{
  "n_layer": 9,
  "d_model": 224,
  "n_head": 4,
  "n_kv_head": 4,
  "head_dim": 64,
  "d_mlp": 448,
  "vocab_size": 1024,
  "activation": "geglu",
  "norm": "rmsnorm",
  "norm_place": "pre",
  "norm_eps": 1e-06,
  "positions": "rope",
  "rope_base": 10000.0,
  "rope_fraction": 1.0,
  "qk_norm": false,
  "attn_scale": 0.125,
  "bias": "none",
  "tie_embeddings": true,
  "parallel_block": false,
  "extras": ["capped logits"],
  "init": "uniform",
  "init_std_qkv": 0.0378,
  "init_std_o": 0.0,
  "init_std_up": 0.0378,
  "init_std_down": 0.0,
  "optimizer": "muon_variant",
  "lr": 0.00987,
  "lr_mult_qkv": 0.5,
  "lr_mult_down": 1.5,
  "beta1": 0.9,
  "lr_head": 0.00751,
  "grad_clip": 1.0,
  "warmup_steps": 200,
  "schedule": "wsd",
  "decay_fraction": 0.618,
  "decay_shape": "linear",
  "final_lr_fraction": 0.05,
  "batch_tokens": 16384,
  "seq_len": 1024,
  "doc_mask": false,
  "train_tokens": 130900000,
  "steps": 7990,
  "dataset": "wikipedia_en"
}
MLP neurons of a small language model. Each row is named by its layer, matrix (gate and up: input weights) and neuron, and shows model dimensions 96-223. Each number is 128 + 24 x the weight over its row's rms, rounded and kept within 0 to 255. Numbers have three digits each. A neuron's up and down rows have the sign that makes its largest values positive.
Before each neuron's rows, "fires on" lists the tokens most often at its 100 highest values on Wikipedia text that the model never trained on.

fires on: ";", "),", ",", ".", ");"
L2.gate439:134132151152136091163113125143164166114132144125088132113131119123111138113107137108111158137111113110136109124119103105129113133131107142131164129132117093145091175150109182095162126081095092151122101120116200130147112134106111184112135087115095122141125107141114083140124173105111137113066118099117101103142143134115126076117131102106133156156092124149121140152104088146146141140107
L2.up439:107160162136118114128116087134192128133108137117098129128128130145140170090127139103099154141142128135132145139135158170114107156119121155145158140150147105116108174113111161073120116125121105115115123154105138133133130103104118145135149091086104087129104124146128123202183144112104085142087152109102110096123133116138130114156139130133113159150108115164083115146121112143142160149121

fires on: " all", "e", "if", "an", "ell"
L3.gate388:133160162096109116131125082132099092119098143165118162106130136087139141096120119128132122139151159161141122128109166116141126164158150112139080143143139135131145106118127135113160148108158129118137164082149125137095103126116131186168165174151120095129102124138087139125141105132096145112132120131157172154167149168090128139148110115105160111112154143122130141094120153087139137117152
L3.up388:084115158112136121126137126135090104120141182147134144074151069150134104162152165147128105143161111121137163154143139126133119104110102089157111098186117147138119146119132109116117087169163094155137186143115129138081133135123116152153101140117090144166152174123123142122158142116094131159136124148161144112113136126086106116124082116089127130105138141086182145124138125128105137149098

fires on: ".", ".\n\n", ").", ".\n"
L2.gate7:115131102105156143191105123111172114149147154119096132122134110158139140124112136107145171121156170134129140083096145141110114186154102144105160133137128125175119127125129145152132100152155145113095126162092161106172130118082091111150134146113145100116086116153099096121172190145127131147104143150164135105150146116118145136127148177146121130137130114140107119119123122161118175126159
L2.up7:111132149157167115131129124131147122129130143144058123076127141140169140152092112089096115140136130158131130120132143133130160101147112129148164102096100103160107176174106098153181121101143111105131141141134201117136139089091093109135151107124121139135168096135138149183140168144119084121142138146142091139154102106108111125141126153100144112125101170156163118147127112151142140161166

fires on: "al", "e", "le", "od", "an"
L3.gate103:142133114133106125112138120120139097084128139129129152141129069116141147111111114142117095166171090122124151100116147125142147130155116153164145093156105131178158154137158114152148113091157132098077121099106126142106129128095151106115126130154145148152161133126114063116114107120164141109152155142143140093145114108134113120112167101142162134161133128135163140074111095067116114079124
L3.up103:107157118090127095146128117101114125091080148157138153125103121117098148130121107144113112116069105135139136079153145153116166126152104100115100116096112163132116151119139074128165071092173127121145138094180088139127127088132127119193141131092143146153132153126140146097140161109177115162112115163139153107135119125109149133130105155103161128099126147125129161126128157115141124144099

fires on: "a", "ra"
L2.gate100:111145146130141107182122126152093117141156152081091158139107135138107131153120119152187159125119124179140161149107094123107153098145142137153093158102103131088114136116142159155085140108107159152135142149109131110108123140084121126149165199161132106144099148161134143102176151177094124121137114145133150143177129125070105144142101138156096083133121093163091139117106136152107151126147
L2.up100:100110178126105094144161117148103116136171121138118125166129101124117145133110146105131123082096125123132147155133113142125134119115145135167141157114151133112086100085134164077088135087137139121148140120109161126111148157155124160142144170110108138117115138115129143132163098142065125153113122105141125141121127133092151106127109130181145123096182106128145083179092153172120148154139

fires on: "er", "ter", "on", "e", "ell", "t"
L3.gate228:144110174154140126112125183098089136093110127086159137108135138113124137110167140132137106116099145085154111156063092112111112103103115150169098113161092138077110150126166129136076122123165159161146129106125108135124105083153154146160142116134141097128114119153092101132138134151110109092133131119100153132113093114123136132089147134114150107135130113129151160096105124115126136127163
L3.up228:108144152108113136119087187118095143088155164133138112172132091166131156081124118160086140150114130101128180119080095166108108101137136101138121161138115080069139144182179124128118151110115116152132136166151125104116084133125132168170093141191154108127117127128136128141127121142156066100155111128116116193121118106126110128104108135115150090108117134117091156147135110136136120147119

fires on: "w"
L2.gate267:130112095106151086095158109153158160100053128171112132071136131130136130104126120096173168149109139123140082120098145158104117180114094134114118104104140146099131147105121114140098142135159125158162140114111132151146140150113140123108118092126109138125126134107152121109135132130134102116147137129112136136145113125178115133142131174119145083176119104121137125098123094131158164091138
L2.up267:099154118159119131127087084097093113114111139147142142112135143146115132118134133111117097093099116121178141130068110120103138079145163107176180101135164113143105124073104148118075120166126106157101130101113098118137135153158081163133138117155142135134110166142122119148092130124123116147123171095174103174137126117123103144135129183133115133136117149147131171101142105118086143100118

fires on: " al", " Or", " Al", " A", " U"
L3.gate34:134089072123142106168116157101084163122158132153112133185103134129137189122098169105114134149122149107124099132110154131114145146119151172106091104115154128115169117118152105142105151140174148080135109167162130124139128125150109139162152162131138133140111111130110111118119117147150110124122119126111122128171136113104130206153149106137172140114151116174138124139158123097158099110143
L3.up34:158133097122165129139109130117135187102128151093111138185055113163149196123127162098115100145134123102136118128140144133115165125106125161165122088111136151149180128134164094139115144091154139130129165171151125113119114138168153151139143143145110139161093120121099165136158110180132149135138120158072149136152154088122110143182130110149131136148147153154119167158109156096133105162145

fires on: " Al", " al"
L2.gate396:121104131107105124142137105170128117164157120144142083144117099115105147144100148110135120120133131086141103129092108099152100140172120125094099176160119085110143155106101093156162123138107113128082070102162130139139106146108132101165073128159134109129153158094101134124095137118151115115112116119121138120115122122095134090128121131128139145147142114134151123149138075133123146178129
L2.up396:137129138118136147142109143120124102082127078057120134103093138096093136107127158096151095139162108142176147115165142118133154106139139153177121111145163105118143125092113107133152135105108133094127150128121120166173121148155127140143115151120089124111144114141115155125141112142147137122170100134150162164116126112121131124139121096128093145131125161118110114120091128126147094144117

fires on: "al", " Gr", "ra"
L2.gate84:136119131143123125145085158142105127137117088112091128143127149128126142157110142133140108116128146161157168114142139136105136076184111139136130144114122172148125125117121177147128141147164124094121146121169163138121146136101139148137103163127115108123113180166136198123146114106125142138127086147167130121131141106107121142165152102132113093157091141149104132175083162142100108143104
L2.up84:098118161101132141111162125136120202107106059097116112129184132061127139145102142107105154132148117121131148129145150160160096102167156126142107158081123153149122147075115194165139158146128099116119099108178158134123147115111138132099163141133102096149085162114116156105085102111108126142128167115119145117121098141092147135159086123088162135142136114143101123142124120152137133138137

fires on: "aw", "u", "ag", "id", "ad"
L2.gate406:107152115127146145096129139131117150145120109114154172128141118090197134104105116117096088127134128094151124172077133161101096103140136155139143134132124126135117101113131146133080132109096109110141116174117147141128128110095165094171110143162131156098136161098151146100053116110110136132080112099114083127115153105075136137096121147129129120109128140158147088136107117110119151141141
L2.up406:126125134113109113121086144127155102161082091182115126136152125138097127075109137098096144141121060132158109134150148134165090127115105152105097130124155136163127120133161110113117137126086182183147172156081105121123147135118127154141101117123125123110112137090144098127126128102150135102152115143093143146095128150155167143120166169155146115137135081136156093097146116152124143164109

fires on: " O", "O"
L3.gate345:102154112153176093100122103102126139140071129160162131133108113146118136126165104134121130178129142128139161123165132132109144126138152108113098114130172100154123131059125174098139156113128114130112124146143109126146139128115100143167117149162141137182132129085112117113138112124115106125081140104116099151126129144132104154157148175122134129125133104134106118160168113123097111145067
L3.up345:133122113143099146090150126170147144099099114116109091124138130129122152083164094096100138196159140098126120149150111084141113147109100128139138137144147105134176125100159126139113083114152126113164159106119104133109128113152165165161114122098122109135131140075102118176137099187135136162111133133127130108123137149141109155147131161146116178160130106153117123139133179103112152147152

fires on: ".", " under", ".\n\n", "ut", "′"
L2.gate348:130099110098195173099115097128135164175125132168113133152135113120130126104092080148078136117130170088146128129130140176089153149132088101104073123158131107124125127176113123127125123133166154097149130116133164153130119114128133133138130108178154115139115098125099101141157176127150143108143142125125127133119172149117157120116176169125115124133149113168117127158119127095121103124151
L2.up348:114124144142137082135156142126144116133139110162125150152147158150146099149109131119135121100146154125131179137162154104093150099104153142115096129131122154132084181153108129132092096096169136113142171161114167082119122133115150098075150083081152135150103130120114140135149145090092119139093113155113138143117138156127156096164107114191127108136110101132142122124187132122140095146155

fires on: "ro", "ra", "ol"
L3.gate326:154182117104161157155099146159112106135101143094134136148145123131128160175131128080141180101177083127153132135155118113119091099139159138139090130090117164137102158125137141116136138136180162149133137108099084104158096128125124110118145083138122163152138136132116136109114154158111096194122117127160137122124134136086078116122098135150130118166094093167102127164093139109075126151132
L3.up326:109157101143136103139107150129144162151095100116108103108117091104126127155143129146117136171108130104171133142183150152145120143150138143162121128076104142133141126110068150142105178143118167141129155131146102126144144145139082142136133134114113099134164141131160081117124133120131135159110146154123146167158158105069078143169098113125117120097128158130121146130138096095164145130154

fires on: "id", "ad", "c"
L3.gate131:108135128129141111154131127123089142152143107127102127116176087085170109149143117097149150150119094099107127139122086117107129140158151140131138141128106079136113087143096134115135112124097128120150099141127124101146168139083149153145117133100140153174163178138102108143114120115095111127131119122154194087114143131130137124163109143098180141143133094122132134140111119137121130157129
L3.up131:119141169161136088110123128138140123137131172149103162121138133095140145103157136148125154142140099118168140118123133140058146151136109127118144136097142076151139118144138166135144154092170145183137128156125143123137191135068161137170136135163151131145151154108093131169139123107163149150162116118123139139131118121104160131062126116136168175102143121117150123095102111091125125130099

fires on: " o"
L2.gate201:149132104103109131155145114135142107108191153143107107123134135112129087116107118112142159101129123077163160142155141103158137156114107136113099122137149121144148103117145122126139124114125122149102115063137056159101158108123154124152123175108086154136094160107132163170135124112153090124111138139110119145180118107136127166138148141165141165132140204135095128124110120097163144116136
L2.up201:141140144155129157180092084082108162081085117131139126135078129129098136133165155135136113128096141108122148124112101130187190115105094140130096177083114124173169147125147157105116122122143120112128154126075124094132148130094105193103121178151129148128113137123128147142159120143167112120116128097159132101124151131130132105154141136121114136109152096144107128104150141146100141165133

fires on: "ar", "os", "an", "ic", "est", "es"
L3.gate197:155168118110150109115146093099090127131177134089091130150161099096131112104109083187127106146138140092115131152131074108123116137121149083151114099171101143131136130141115099094120131117098096149139107143127099151139139099114145139088107116117167129153143168142152115112154146117114109150109119111158133159106107098116135082121128122155107137106110161156079207153078138161114126086095
L3.up197:078167170119141094153093117136104137181112149114130119110119172110142126134139112147109077146159074129123109129154157154087107113130100133070081111125093110123103126125120157095113109144100127166151135140160109106097122121078091133099105141139129128114132086121133119138118126110126118129132148118143115149098135101072131131136117107121143093093139119146094153133095112130111149106163

fires on: "),", ","
L3.gate44:150144141178105138122078145146090128127133112149110108106169123127135126089118101153134127181100114110170096141091159098146129133118134132161100099133140139145118152131156149132178141118119097181140143115139111159127122142119105134117129128098140150112180099116080140133167139098133150098159123127111107162136126091094158121098109124115070161130132110136099113130135116149127133122129
L3.up44:143130112155126126174115116134148136121115140093092114115183137085157134073138128133135145126138126096122113152139176116117121169124097112137125141122204117101128156091097171100163122112104074170146107145142138074066075121136106149101116115088122125123098112163156128122184128104116105083103137108128137118107125126119125075126109109111144105122099153109114101093140080117137098180101

fires on: "′", " pre", "\n", "out", "on", "ter"
L2.gate114:133124141138147099135137139113134151134085155114128149100081144132143135119164102123088164137102159099093134153145138116142119145147145157098113053153110106116104082137159118118124127122129129118154135115124138128138117108126168113167163098122149102136130139118128099122175105132132147128141120114131152151084125114146135126110136138080142097110102121145132144134123084086112123085096
L2.up114:139163168133104186160113108122126121130125141097089121140129175133125127095141107099130094130138141130116154077146150141146095130116136091135150135148140116131157123160094084205107144136128113178162125108116120126099128109167138148093141156131112142130125142127132129190167150148118110103117110116133110150081132106149097128154084143128156097112085119134112144123146145159098124103145

fires on: " |", " /", " ("
L2.gate366:153130141137094141080143126151118097139096086144155110146120098098145130140115117137162122110115108122136138144089091121176156116110097122157131128093133112197149135118154145152111104118158115165129100120150142143126131113171117107112137114113097152133133128101121102065106134116123223116142141147136129119132078124163097082142106120133138128137144143126168100133119094119136115149134
L2.up366:115127131136062141145125105141137101102108096088142129123130102098157142146136124140138120154143124093164105126103141143166124117144140093137151132118158134188166127103144099133152106134154119156133083153140160141127106130130109068163136133150117160074134179103103108117111110145156167112136092126128106075099115094113077113145130123122156112104110129135129096139105113109139154142145

fires on: "\"", "ord", "ast", "od"
L3.gate168:142163142099099087114167158085091156085115146099092119102126109122163113144106144124104117118098114071138123122100134106136141146133136121107073140097140193089169152104128104137139112151110177133089142123129109151159130106134131134152104126142138081129151123137167088118101106103141105098152143156139140133102085130145155128117103111101136154108135148110112118101101137140072128156143
L3.up168:130165163122109114132173139112106137116124126102144181125122124105121142112114119108129108120147114115164120131151166138134155126144068095125108169093092137142127128117146104149165100138142110098134164160151108154135116089111140134128083136132089118132151139154112132123084165105113127109109100151115118175072136105125187134135121117087095127119155136145131166131132105124113111164130